MLP neurons of a small language model. Each row is named by its layer, matrix (gate and up: input weights) and neuron, and shows model dimensions 144-239. Each number is 500 + 25 x the weight over its row's rms, rounded and kept within 0 to 999. Numbers have three digits each. A neuron's up and down rows have the sign that makes its largest values positive.
A block is one neuron, or neurons of one layer that tend to fire together. After each block is what it responds to, as a language model described it from the Wikipedia text at the highest values.

L2.gate23:474493502515459462505532568503501453502500549506515528449535503541479504505447527500465475519536480457520486494493526526490479496525491493512488506490513516472487510496448468520514471491511503495534457463527535466468451474499484463514495467511473524474459514522493494495512522494524492511
L2.up23:490476517490493490496466511514527497490464461489492547461559501497479507519506524462488490493521481474531512487521527430512526480526491505519522507450498483479454538494474485534492509475531495486482452498522508482531467494449491499531508535485476526536497456487489517482505473500518489495
L2.gate54:504495567492492475486544535474525520505518500507506497457533483479482454478486468496504489453508482487508508540483512489494507481505502538501485469500502480493507529478493516512515489515506523460494491511516515542465478492495548470481508505456502529504516475473527534488462492484502503492
L2.up54:486482488483521488506524478512538469479540495513489550520453478496511503497488489525531531490551508523467518495498509480504495536498463496516470528486460515502500516534547514504488466514534535480520512501437506417439474512487496507486551512490501496490511489506517542473478527487474457460
L2.gate124:523544549524521537476506509459519503491515542474519497517532526492499481504536531517573498464503449517507534482491488477532516512506499490519508535518553509537484521485518505530508455522519498495503521490532543533506485518509480511505526455523540503452481511488548505500490511492517483531
L2.up124:501525515482491498495513497540495485519525495482527479522527516468517508510495473466498485524483489487482503474506482461539490508513523499505494511485542509535496492458495521490515503513508495482512533448498532498511459520494495512480521468514526512438499551515487504487463549528491500519
L2.gate348:501484504482528509483506468466520509515494497515511471500540525542468544469470496501551495447498454506475493458509514465509494444482515476440531536544523485489478524512504482523514489496508547460494497512479460477451487492493486511531527513485491497472446533515489420498482470490511552487
L2.up348:490452515497510505517546475482501513474524487489517508490479492484496507509519493456516532490481455544516512484516510491530496471551542516567487536513500548493461481488531478516502509508555514478482524497464502453509498480474467512532500509492489516487472483507483462542468478512498516507
L2.gate353:510466509467504470487523523494500514473494490524470460470522527496497503455487538483527514435517506481501513504470491493501486478476495528480524510478476484507490545498505469500501461524542516466522504459512495540479469483499469471507505494524472523493555560507455507519528474463503468535
L2.up353:509496520464505464554530545481507489482495491512468529482535500510466550520471508499516483492496503498465488526501513511531495502484523508496515479480533498476500506477504492516473477499498503453468497504507519496490459468472459430506507465480534513494529563511455504493530454493499542528
L2.gate366:530533516496496479504525540464531495485514498484541446488542503493453477471452503476460461509489522501474542514526522521475487461449530514498540541488477490487483429500509503564456507492495508488514499502458521540518463527475514514495512509478521464508516485480469533482503505484485523479
L2.up366:460512519444485503491511518519469529513541485490477519426541521507480463525512523500515532480523498534537482516512513477471522521440472499516479517480483484539493478506526467535493527496522483472536497451449509512486495426480498487479511492471546476469544504465515528539520543497503510495
L2.gate387:494499513502519502515516509434511474491503510518515495482540490520455521521459527494512471487521511485456507509439539522507519468518507494510514497511508475513497506448488470539478474510518521493523485502443501497476529493498491508471503534479457535517510540503475542493546515520511502493
L2.up387:503507452427495491554489535530502524504538482529519474499501478484463505478476500460541503501484469470495495525459533500457507495489499537477457489483526510517495556477490473531489478510499519502509476539478450495518499511487475509525472519483469501496524514524485503483505516505506511534
L2.gate388:452473533491548509517545504465504519501519472545466469484530516490426494524528525528486478505466463477498492468522505500493475498485510520481554524480518505504516536517549545504493483508534557501499527517513466491504456535522477480541483475467491517491501508451535490516503488499477514484
L2.up388:527493505477488496521481529526539517494538484511525499495488550537489486484436486437529521471526496483485496504502556521493509518483496470464481461480512512470502505489464452477525503504506560475493489517475499519513495487460486538541486492495520512512448515505501485508469499488491490518
L2.gate413:532489478508539533503519475505506477479492490536486515466569499483500546478470527497519525503494480483496488485486571499466523500478492521520547511526516532513555516468536511534511498521529522539500530496501508502499509441502470498503522529480490508529521478500510491496483488520504529506
L2.up413:466508479481534451536492503490525451499521505506490526507508460510503517473460539505512480488493471489487493469473546524489453497463470494568503492481475530473558494479486536528506492492471555503494473484452518460505504516491522510487492510479494477497485490517483511493501487478501527503
L2.gate512:486499501463493482494519547548469532527508511472515440498524555500466516458462527502498511466500454497484521516505487489523480496539525464490506520456533530434462525485514463528507473513494551504528521518532513498478494477502486526538539500499533486477458510441509511526488511499481506508
L2.up512:488458509443473491508474513504505525503509496481552502517507551495524535489479478537487526474482490507506494523529479551511494471543510508504509489481534547471447513516496497479499492514475535475512483496492493540515494474524491509541504521532549501489456487420478518513519477475480497554
L2.gate521:545513495468492538454504508493494512470439468523484523530502535484515504478490502456484506486494459506516503451509514547503497506474477465528476500513466504486461529497507548489502492487474476498526546524495450511550527545527479512518499501513513525497468474498499465466480444459511524462
L2.up521:456531538489498514531511487482528506516537524520480518487467515490445549542488512464506475442495467488543511518526493511519535511503535472456490481450506500453551507513499504461479468488491474520503484499535475503474490505486531521505503489498506510484512489521511471493515520483482487550
L2.gate645:514452523496475514471533530490534509496498518515493516542518533523478495495488524556512532463524495490488501513550506492502488495545481495521530513478517523486468543501442533548526510490489521446500494536506502494514468523536450496502488516531475517541488529475493507512516503471494512523
L2.up645:493478523486490471524513490506504473531506536519494555494495516489500503531495509510520536464484523450476461504484509464514483522516529485489507498538504537524496551527456493508478463487517478486451503488491435501496467494518465497528450468510466500472497527523515478499506510473476529535
L2.gate682:565502533520528517482473505480508497480510456509460507497503487524484515508484480512531508447521510482512471500507483512459513465478486535515479527482551521499539468498475495478523504536476540476523494473510501555489517480499468496509492523502522529523450491435513504469514536476511502504
L2.up682:494504529512488487510497505480466525454556497529507465500532523517516470516467507500520508471503490486513498518514538513475526530551537513491552551453505477460471526510518498495501495526496523503494518496522520548503459545508516506491514480486506501522551522469511488513495492483496527472
L2.gate712:496463502458493494502510518513501514518517500503506462501528511479467510463466512527502512461498504487467525490534493500557473504525511521453525489480557562465485478517518487513475481489529543494486476510544511496462467497480502505536504472512555459504503511495500464506452469470511526528
L2.up712:537511502492491522489495512545483485497518497500497484448513444513469457490475489494508533496504531518471493478463477490468490446497514522474476518472516524495502499485490456509506511486496518483508537489460506503465515490480451487521564454488534511490546527507513478505475566464484528546
L2.gate725:517493545531504463506446537491463470489491491542517540484499503527488472479512473499508488501503517522489534491497556511505500477469503490499535479556515522513501472464569515512507478511498494471504488484496523468478496482497521447482496497490495534499440501559488464485493480504494503474
L2.up725:524484485491477487526514520536435486551483495489501491459543447513465477536527532489508473505516468477507478472519501494495525468521482514520484519525475502481490514490468448501544511508542504450524448463511486538424463495520480477497477488494566531445483481561510493474503522520502498550
L2.gate764:529482495458490508524498474533534467466557508486479472509529496485472499485510486475535516506520454492483506526489507448490498477504499481443483506513513509460488503511459514513490464543439557518501510505475481484503491458512516495566516509465497495472487514488503509553523513472511519503
L2.up764:523509521484520485503489501482517482497517516489451505483498483501520513530513512472487492512483463461512506493526532518489479527505474519461491469538505478497509530522507525516476487501496514497477496438531473443486464471535488525530486487461507510483490487504517530532505540485507489503
Description: Line-start wiki section markers == and table-row pipes in chart or review tables, mostly in album/song articles, plus the words record, recording.

L7.gate374:510488503512482522528511475475525516508536486514512504503504471464529506437484510530568508464496468512497499530465464504511472466490503521459462558491539516520518505507510470517492504518486478487513494461499484501492512492502524493484539486474465512432491505516538456484523514501515494502
L7.up374:453508481519491512530484535477538506547502470477519548522458494515516479467481536513531505473438489506501524452491469521518457493488494522466512502546496507509461505498524486521461505484468523492530508498517473535494460496484494502528540457481508505438509582460466472543507504505497487494
Description: Generic nouns after "The"/"the" that refer back to the article's main subject (album, game, series, station, town), often sentence-initial before a verb; weaker on periods and "which".

L7.gate479:529458566453492533486464526494469499502502496529518524542507519479493492509498506480507505507494466493489468487451495499481489460536513458479532506506544523486511507505516529489516463517508541467494504494480483540482430531478519542534495547499491495507481520484526470491494480515484513538
L7.up479:536515464542501534490491558533514551534470517470477498531480529503443498552494531481516545438510534485466501489517474511506486513513517567499531500543438506486531499491513527468500485497497449482506498451525477471495506475492497487545479497491522517506512482510501491491470499505479525499
Description: Prepositions like in, on, during after a release, chart position or place name (released on Executive Records in 1985; number 107 on Billboard), plus closing == of section headings.

L2.gate28:436508530472508557478527490483480519489505490515525475487483521505490515453470516511570486475508470504453496520507508491523504508500493457447517516499528503490523470523517500528518510494513489486473497525485478495525512509513471466452524521476481464486509509471476480455463515481484517487
L2.up28:463517491529488510509491503506515510508495503536503489490446467511520533514476503521483496489497512486460505485468518486493492504473492525469502487499510513501498508479548504460510523475491477478521502502493487455500527474525455460445526517515515497479549468495484517478491498537447518462
L2.gate69:466547504493491515455492534482540480465501561514555526483527483437546524471467505499506483459500514504480527480493489507467503496492516482497475513494540498525530501483506522491579484494473475466505462493498470502495485495523467489468506511474511488525508480506506460436501478470503450480
L2.up69:496519521508512450466500515465495456513470520521527484471491522479506546481475524504492480504477533471446518530471534523527506524479545518460460525536514495521485512501514507499491473488524555470497416511512489448479501505499485550464539529495478505512505483526537497509446460487479495483
L2.gate98:519509481523505502526533453478467493482560547492529485537478478471514510467475455540508494471475489520479525533476501530467457498516503512442486472535517519518467521507529469498491491493479495516512507521500523512510535523507513497481532510525491495484506497530478506458460513508531482452
L2.up98:508543495512513507542511529515495431531536505538506496509500478544507468496475455535480508466515520490488510540450488509481520508493499459467543469503534505497527497501509428497499518508494472485511502478535546489546496503495464522553514516502447481468487490505509463508475479514518501477
L2.gate113:486489511547498530480511502508563535472499540477510513528491527519500522482470484489495496410515481488502484471487503464501469530486505468497505538489516525485489482534541513494497513551473478523454496485475515518492563522528507461500521508469520508511483494485521505483541489508490514519
L2.up113:461479476497486519496532490455539488480475499514508523495522497496475511504466509510538467499500518500472508495462467536515504506487470520442522531534503549485493519554488499531509476501500462480482484470487490477478514462510546515502489473515510508485504474503514492517491474522439491448
L2.gate164:509493505541529544498512564481443500488493492496522513515497515517513502485495502481554463492494466532494525497463540506467453489492490490490501445532520501483484537503565569590518448508496528465515474516497501474522523527507521501479523511492507493509483509508483538496501457491470479527
L2.up164:480504492526497505498511513486483466511531500473519521533530441505480501500440477455521496463532493491478527458487489497483468507473528510532514490554508505537476524477501542540513458498517530524499450524519493462516493500498480513465522484497483515449473486480480532482535495520466496511
L2.gate197:488548571486489472488499505491493540482493512497517526476470512531514506517495555511509467487482524513506547478474487487464510545454453541509482470507452527542538507477529508530532479518521487504490516480505535526461547478480513517485514500452481465515494466550492482465470497514487512506
L2.up197:494552490478506539506476541495538508492511473470468500508518559507505531512488475485499513466501517510475513484486482445473485503484470491456474504489461495497526499527526453500496502476516444528492454511500447471460524492495471539474512564541496514538524468515504496477472512504503506490
L2.gate251:523494546526515482417474496488496460509510503535505493506471509486522487486499518516505476485513486524463487496494458440535444503500533514452518528488503498543472475488503506514521478498446515450506476516523508529547506520508454504484479514481511425474534529543472503434562467511495501497
L2.up251:516565497528471493476474495542488519518520515507504511503522528527527528462498503511520496518548496484458523476486517489462484508476494525480529502466504497546439515552545537535497492466480456528514498478530549454551520482523468482543486476498480496507523503522482495532513501521534508492
L2.gate289:477496489505533549478493483512530459471512491526538502534473478499479501477466497536542499441479502501478470498463482475476479492485448498487488496509485511491540501513505503527518516517505487485512493464464442495529536478479469527489506542487488534533521472514433478492462498524463510509
L2.up289:510524468466488468496484472485527504486511477473522481543434453544533509499484509479569520475492525505460509522458466502465503540458535491486433499470500521524524519520505510494523529488495474491500475496522427457534528482489454476480550542502499493492527438469476511482458507521490498492
L2.gate305:457518533498471512519482498518500502493499489507531521495524516483510470503485526525539537471530514471483455520478486486519547550525555507487494536501498483493518490479554513495502470490513514492501474488509552522507485461464498464466540503465480513498479532459526478492457491521505530484
L2.up305:522501489498505507501538504534508514500526517504539527525466541532501507536471507515528536460490509524500476485510519504499425495557523501510483528454487507477515498518488511452501482480500563483510486502473530453503535501508518472468493520487513518481468539492500477528488494574486530489
L2.gate370:486504458477547521509501442490521511493456479500520490487469476520484512440459519501492481510519497527518499508504460483495510547482446523473506503510495494494515500499529496488514484519498454476465528520498520505494520465505506516510470482544462497525512508485459492502498469525503498514
L2.up370:460495496496527503472512512523472543495490480515509536500511493510495524536512537495511509502470521502485516505497499483540536518494518473480527466568486491549523478503528514530513527528556494511499494470536480481461475481515499455519508463466530564506484504509530500451513487534512485471
L2.gate397:516479506502504497484499484489450473471509499485470489491517537491472492473544489457530510492464525540508550489457504517496499528480481512466496506482515506487525513471503496514493510496454481488505515506510503532523489501492516462479523511506471501551520547547490527487539487502473497497
L2.up397:558526460498514498550489494474494481490528496489500482481469504495524495489539510460501477536498563520497502475501496552507478525470484491508502465497513515478499489481494475471470491485501489526514532494525523514563507530493502499506504511527465492537517525503515549517536489486471525442
L2.gate443:459497508536519530485471535521479470501492501471530517543490570451544528510511527470518474459460490501439514515456510506508483520510450510444517481526483512493486504488518527491529485512490453430464536489484522512525517520509489465477507457528526501496523488495491480448498452483461527489
L2.up443:457507506522505520502514517451487525454528486494482492521486518455517513482518512503527478492470456522521497474519515502537532539492499493493490479505535502540480470476484508519507525507493506482512454530481492520529565488532497497501524491464523442474521489537492493482447480542517506473
L2.gate570:474536534526471526515474503471527459470480514483524502524487537476501494478472504506494472472536468463446509470489482531507502520494474565488569479480525475495498477525536499494517482495506515478545487504510509491474505527498516484480502508462517477479508524473540489451506516511483495492
L2.up570:460464449495486484507489489488505491497491507488478461481455478549474566504471515487476454508496521517439533451496523482493517528488475558482481499491471478518463512477526488508483494501573501523491455470566497485470524487514503502500534501518532532521495522499468505460505460529534515476
L2.gate624:468488523497523521488533517441482507508534514520536456497512545488444517492492538483531482488487500508474506530502503506517439476502509490465463505532550488499494554502523537525506498492531523443528512493486524483480471505510488489504461506516469475459481556484510475452475452477502528502
L2.up624:464471461469469500517485508490541467481474504523484494511548522520486503469524527442506485537513442489507500466467493525481475534480510482444441525524558513498491519495504508545495501499538486471510502474495517470452490506503504505513484485543497509465499519502535479538511454506495513480
L2.gate689:473473517529505514518506523505520514462481550483460485499511509469495475464461521516542470455527505485474560517466499507496481537471471492474541479521484498473495476498487519543506479497550508459500479487512546543522433455505529527457527474483513472526496519510503522506499521527499496532
L2.up689:500525485520475525461465504481476523498489488506497442531489519470511529471477526464522482512499494490444493484492479490494493482499499492481485549470523456491459556519508523480473473505512534521527504490508512463487497466480511494524529468501499545507509457473526496492550471532465500479
L2.gate733:509483507474483510487507537515528477502509515501551489520497519515464488519498514496533503472497488520481494483486521513527460474517534488499474555539536497493491509480496537499501454501472469454469489535539496524524474497538479502491513481512498508520494477462497479511531485493506493479
L2.up733:500465489481452527487555474471514468499558524524533464559528453493493537516529453437469461493480530482514521503494504499513486530474528493479499478521483489517533478494507491515500502485505471502486466502484484517482527479474476484503499453453504492525518505480478539492488510519505497507
Description: Short common nouns or word-starts right after "the", "a" or a table pipe, which could begin a longer word, e.g. mix(ture), real(ities), stamp(ede), cert(ifications), song, band.

L2.gate20:486506479502495511465486490508518481502522487514508490526475521500483485518472486500533540508488496487465506504473464484477445512514439473434477523478466506486513467462478510513503475514470466481505491479493509522532526486520494542503481502515476489526476562500510476497519504533551472525
L2.up20:485467493553488491522488489511474519532446477456476472534469531480490487456497480483552500499452527495500495511491468461489536517496499512473488480502487545515513477459492469491490471453496511494487488513494499475486475502542530519540478511464486502537508481504490500499515526560514505516
L2.gate96:447464483527493520489524502456515482452464527511483474468497472506496474488448519472525480507471493474518531494500525451462516486450498486471456481517504506505479516482502520505545505508476490509500467519513490490479498546507510489509494499525467465526515490492508540485517437496494540473
L2.up96:519519519499493520471483466478480493507459483513482485497480511554582489537473506470477485494502516542514484512543534463509532478500475551501502479512489451505464529494507544520532495486540495508485517467478512502490502491511477483453494480498486511518535505510473507492495493449482506493
L2.gate105:495465521514537504515468469438466527483504513516532496509496513483521466455458500503527517472446479497465496517449442489503460466488503464474474490505510497500509583468507485505484481501490546500490474492538473462492469477510484471501514531471428503529499509479457445515512485449498513519
L2.up105:501487474466508498515493464509502497481515519505512482451501481507535497469474501498482523487489483474497516474498490496493487483445531481451448543486500499544525507487510462496478468473522456536525447447492499447447497476534491470551485495510464524532505521477484510484438519491539507514
L2.gate137:461507547499500513465475479494495523544489536525497499481503478504518438452476512517508501443461497527529516476495436505511480503478487497499491471488456511504509524494501507484576490504516530484520487487525477471513529508533491530535477540494501500528504508483488512450494511489507491509
L2.up137:485536553479522494499476481468519484527484526500533507511490506516525488500459482483521508486475443478494530463490464492447503519499509515475444500478458519507489545516488474469527520498505505538519493481522487480533543468552482511508534479516495501525467494496506533498490504514469507531
L2.gate182:471503463527481500519521504493481500514506482502506520499501474539531481490501451512479458497465535492517540474479503513467490493473466484524495562516533512512518483521510501493486502490522497530493490494468494484523517513546492507461452541532535486498486499525483521475524489514534522476
L2.up182:533513462536486486477525472499523475516485511530525534510474517529512559514475511509483454490513529479507486474517495490486527488494501533460490523530506488481472505492503486473471503482499498466522519504514481487475508514537444507471491506478484456501496486479495464502459512508522499553
L2.gate203:522485494527518513467503519483459499505450518532524467486542536495503538512530507540521489530474487549499488514495445511575455522537498491498474501538501489496526470508502531501495482526486456470525534463548479467465507482531476491513506538480486484518512489509505496507523525497478498444
L2.up203:551510544508494467506494538473472531513492514493545489505556519493496527530486524547481521495499512500471497507501475521499486510494504474477463514531482479466541519482526477483514507505492477510496501473553522512493520486497471496477451516514457505526557514492501507470476493501500500501
L2.gate209:461483493550538472495515510511490517516500549520517528477513501488478456519458512511462457478500512516457488523451489484507531459447501505464493491504530483514510505494497460472522499521458478479507490567488546521521496491512459483517508531504450504508488489515483507446520467525530468485
L2.up209:498465521502469500534502491479479462534454518539515469425488531515512508492465499483481463503474487517470530484497520496462495465479494480485516482504502489511520501518524487488517502475490472515493445478536546488523514495517464517500495501500467538494498474511503531533507497517465493480
L2.gate225:481480462559503499503521502490498455538480494499512496452461502479526487523486503508512493487463514522479489526497480486500520503458465480545486534524527473521469507498493490494497506513520510502502526550514499511543477479525493493509489504457464463491515502498478486511537506495527536470
L2.up225:459486493540469474491522467494463496472470500546497481514510528439525474494515503466491479532497504519456499509550499546483480493445506499468495522506512529473464497565511525498480514499527482531475481522551522470529481505519524520529491506485450492506500514439506474515476501519512512489
L2.gate242:475471454500501513516509491537483535546543492516510521503477511536535486518471485527494519485478462512496502499474504469476470495522457507470517542518495489500499463487511522510501515503487495440549501501500499532468537466445475459496527539507509512482526517522487494500509516507530503507
L2.up242:489543500468492486481485517523505484484471530493512483514463484514523510487535524468517550511494541520512494496517508547484504532539472519492476504501532555489500498480503498525509477506510494459498519494471497468519482516483477547515480523482441504493468487552466484526476509522514498515
L2.gate276:503464467460505488547492516534487485508445570494516480507523488503451514529508522468492486526466509442493532486525457481520518533494509477493534503498510485499498543468512506486476483523533486516460465491506538450530489491529490510492518461523515494479543528500474488513492503536483517504
L2.up276:480472499465527505512492482482466483517528475565522510537472471502490492469513515487460479547483537458455508489498482491503510526466519467499496536525518521478549542476501511503501467481501487510455495458510515505451523507526483523513521501523458523512509514504479508549497515497500498467
L2.gate311:487485496508499514477500538499515551474553538537526525532471527485465490534509479533509443478490497517500521505510500452504463501520502468525522493481504470476518494526534483493533494518504449483480505546549485509517487526486465494489504494503517534501499483543492501500461499490511495483
L2.up311:504483455528513470479481481523515504455534518502492506511482545475469507511487464519505444490510501491498516497510520479527502476527546458531505449464502473509504508505521463486480510501508460521481507533548500499508508545491442538489483451527561522505515464556507510510511529504474492511
L2.gate364:468488501533502470506541515509479489517472473504474489468464522454556505452486440521501459472523484495463531466467474432536505515463469509482509480503545492475475533504517487475501481485502504513482446477534494462474499502499491490505461519490430473505531507507481424510479494500497521443
L2.up364:485512467458540489479515524497492523483510500523475501470490491498474489516460474530513518495522511503472506472511475487530529411454519473479525544467486460501483500505559493497492513490522510506477498510504484518546465481515480472511541489495502495447519504466489524511559524492513450504
L2.gate468:509485533539462501510486527497451515500456544498473460513511481540501508528488496544488473479487473513571538532511536516489458496502510493490503532510480504532501517519476509475519488489523444494488474516544517464486419527528531459515488462500495536484517472507503468467487496491504469497
L2.up468:505483500497552488537454513517473521499494471480471480486503506519537509516451461525507512529458484533483517486513496526495485484562451511496501498513491528468527502495494481496482501498467488535514498527450475505455474480555491529499536507502507467539516523522476519477489528531508504495
L2.gate519:479506532521496505496461506461508479529511553494510500492488541497514529505494454480469488468500530525495525497495504483500511486543460502464476433466491476498477522492534506521491497516477464490506506539504542477526497535476477538524494475543497484524503513510513495517558479489507468507
L2.up519:530519476498486498500527523503463506468475532518503569483453539486494526485482485477499463504497518514498547423495506510493523505496499515509474513507481521508504490472490470522481495491496480515497460522441532485515540484500481499475547469536510524487496489525511517455505517474494561515
L2.gate705:514485479520523486485522500508506503513510509500543491495484536497505540501466492507499481502493504519482483471509479483496452511477425528478478503508493491500475478479509487500473503502545509490508440525521498489483491487499523456496505464482509514527535482450473518508520482525499504490
L2.up705:509514497519454496522485482501507533505468532465505482488434482490512500503501542523501510461526498519510485543525496501507479498492469533472463523470526546487469506480469490527512515511528513520474518499517532453535485521513485512487515489489543496490532533511498525467449490557528510511
L2.gate739:524515502543506495481526496483521481513516548474451463528451488509515545513514483469466477511491522523496490474479503501512469550504506479484459478473494480546511493520518500466514457514478514551450535524526544498514522494478540537492494545503469534578506510510511506502539498498524517476
L2.up739:487496537501516504444511471494503499493507545503485458556465529456505517503516493514512498527495495541553483471548513481485488497454485447483525513501480488505501520507469499499507492481464487517498457484442525479505514475542555567487522475497484487449493484478480499539502507477517507454
Description: First word pieces of proper names, often South Asian (Sar-, Vish-, Bol-), plus head nouns after "the", such as temple, Act, person, town.

L5.gate103:504481507519478491514511501483465477476499518525538474463503492487441464453466456498520472510491495496496500471464494461487489443477480442464514461513517497517525525516491479485489520488487516528499499545465504515484481514468558517461486472495499521489457541448451475520466511509499514490
L5.up103:448471505506497487473525470521479461465439496501516533503490535486503476499464452524481478515523484486477508542503540500518507497510533512482457525474478524497505539500508492527506501509444389529509501558462509497500480480467514471526483454490505509469475514520461522519497477531523474488
L5.gate201:513483525529503480505521510531495483509510478504443503492497522510481516461440492530540497547528522504511516546503509489525467523478439504493524498530518490501489490533561501470504458512481509462488516487484518509520468486456513495500502463489500488509496484510509491515510458535502507503
L5.up201:502511434476515519468501487510487471511499525492528448485472508488466511489512494496520563533529521502547480551489511451474488479487513471480464496504541499498506505504507549495481496481502541495515462468492480526487465531529494518473496470494505545518515542558471509515489476495460480524
L5.gate208:530444537485486463501514521546477491483442506473512499483510494530518503507528454509465517535532516522487525516493496497541475454524481550514506471478518455521464517521549499485482500497486472535508504544497497485487484504486535505480511441498522515458537498485504527524502473517573494512
L5.up208:540533474521526471526496460503503542494525572485488486494517495561450448485512480517459511518512531549520517532492514522535480463513507472508502495490486461506502526507477517517486474563528471536478480508516554488483480581498525520466496471470520499530510530458484523490528482463480486477
L5.gate323:439463480533501502517482484479488505526491513547514471519508491498473528467495496502501518537524506507564518541464501533478485513464464494490508482532527503430512547512522510519521493494476542498525523521519500513521528501477519505504470504470476521503451520512508469487481477540506512561
L5.up323:528509505485522512501528521458450522541469505540501499509539508482480511471479555542499452501547477507489469467495522494489520515455512500485504481497552507465522509487507458485488487470451487489539466555495497495522483514446500483524494506524473508507487495469464451490482471509504508479
Description: Word pieces continuing a partly spelled word, often an -al ending (papal, lateral, formal) or other chunks like -ry, -oc, plus History/War after == headings.

L5.gate327:535468497510476484466506471451490535484534534473516502508505481481535448472495465511506490483534474458496530543471481491470474503541516475504520510557499519473507509477542490483548469492525511506500519525461544535498508490517563482454507522481482500507492503480460499510502493468505516518
L5.up327:461468484476562506493500519522482526511453510483493518501561526498494481510489504516515505508453554508477486516503529515509523482468504523497546436511515470457523479509452515532477489509522526509473502504476524474480503494538504491509492508542506510513526548527464526468495487474515509532
L5.gate580:495511503508512486460526508446503506495510489494496496505526529495510446514523465522535507475480472481482493482453475463511462496503501525541493500502481541491526496471491538514518507510510508469460465479464512520488484472521538515490544510514516500482541497481507514483477519468540508490
L5.up580:513443556486555474545477515537473560492484473501486564501479517499503500497469513530550529481522510451580518510498553503551497465478509530515545506514516488476478485524498496483515479490502509479452528501468504489547518486479478462486502538505492494530477529513481491521508463518523499505
L5.gate592:505518515482485484530509504443498513501497517504475492527538477497519508523524489480493488497494509496528491557519477498521496508489503514495497532523467490475494489484497530524507489530502482479473486531444488510535459480518524491454514505444521488505516479461464488517513488493563520538
L5.up592:502480513499458434487502495500472550487504517493482546550514552529546475521515517497521524521457458476504496528517509505515486500521495503512505520542465485517484448470516521506458506497489513470506521475481537503544473476498535510488480512470487477512491482511506479477495457470552489545
L5.gate634:487469508494503504458527511502471491456472502522507521509525515500519470478477495502541490499488503469542486501485486509509477513479459519480502507495496512485514509512506482471500507539511534444472495508520522523529469460480496510540510524466514489528503474455456494512474510532541512533
L5.up634:527517525500480453486489532457474531523507513430523504493473465512510464492507454490519471469546507462506488498438517455462503522508532504548518470522485511514487486483512479474554506497497537503491478493461476540481524494550505513484519506486521477498518467449478510488484499484516484512
Description: Closing == or === markers ending Wikipedia section headings, plus the line break after a = Title = heading, e.g. ==History==, === Career ===.

L7.gate736:473491478476513543507494491460452519524537515497506481508508490513503473474528496549523498483426488529490520540491464532497514512483479516478462489499519510492518456519463493522493482517511488467494491488512505522514494521488494474472509481487503472524465545511522489484492536482489519529
L7.up736:471495522532494525548486490515524506477496474490505541492482490531515498435475546527484506447501530509514520562454511499478522481459467519474460469536506514522537481495494486486531485486503506503502460507466472482493480492473521487500498484518530531480500533516539479504517512484484476505
Description: Generic head nouns after "the/this/that" that refer back to the article's topic, often as subjects: the band, the town, the station, the company.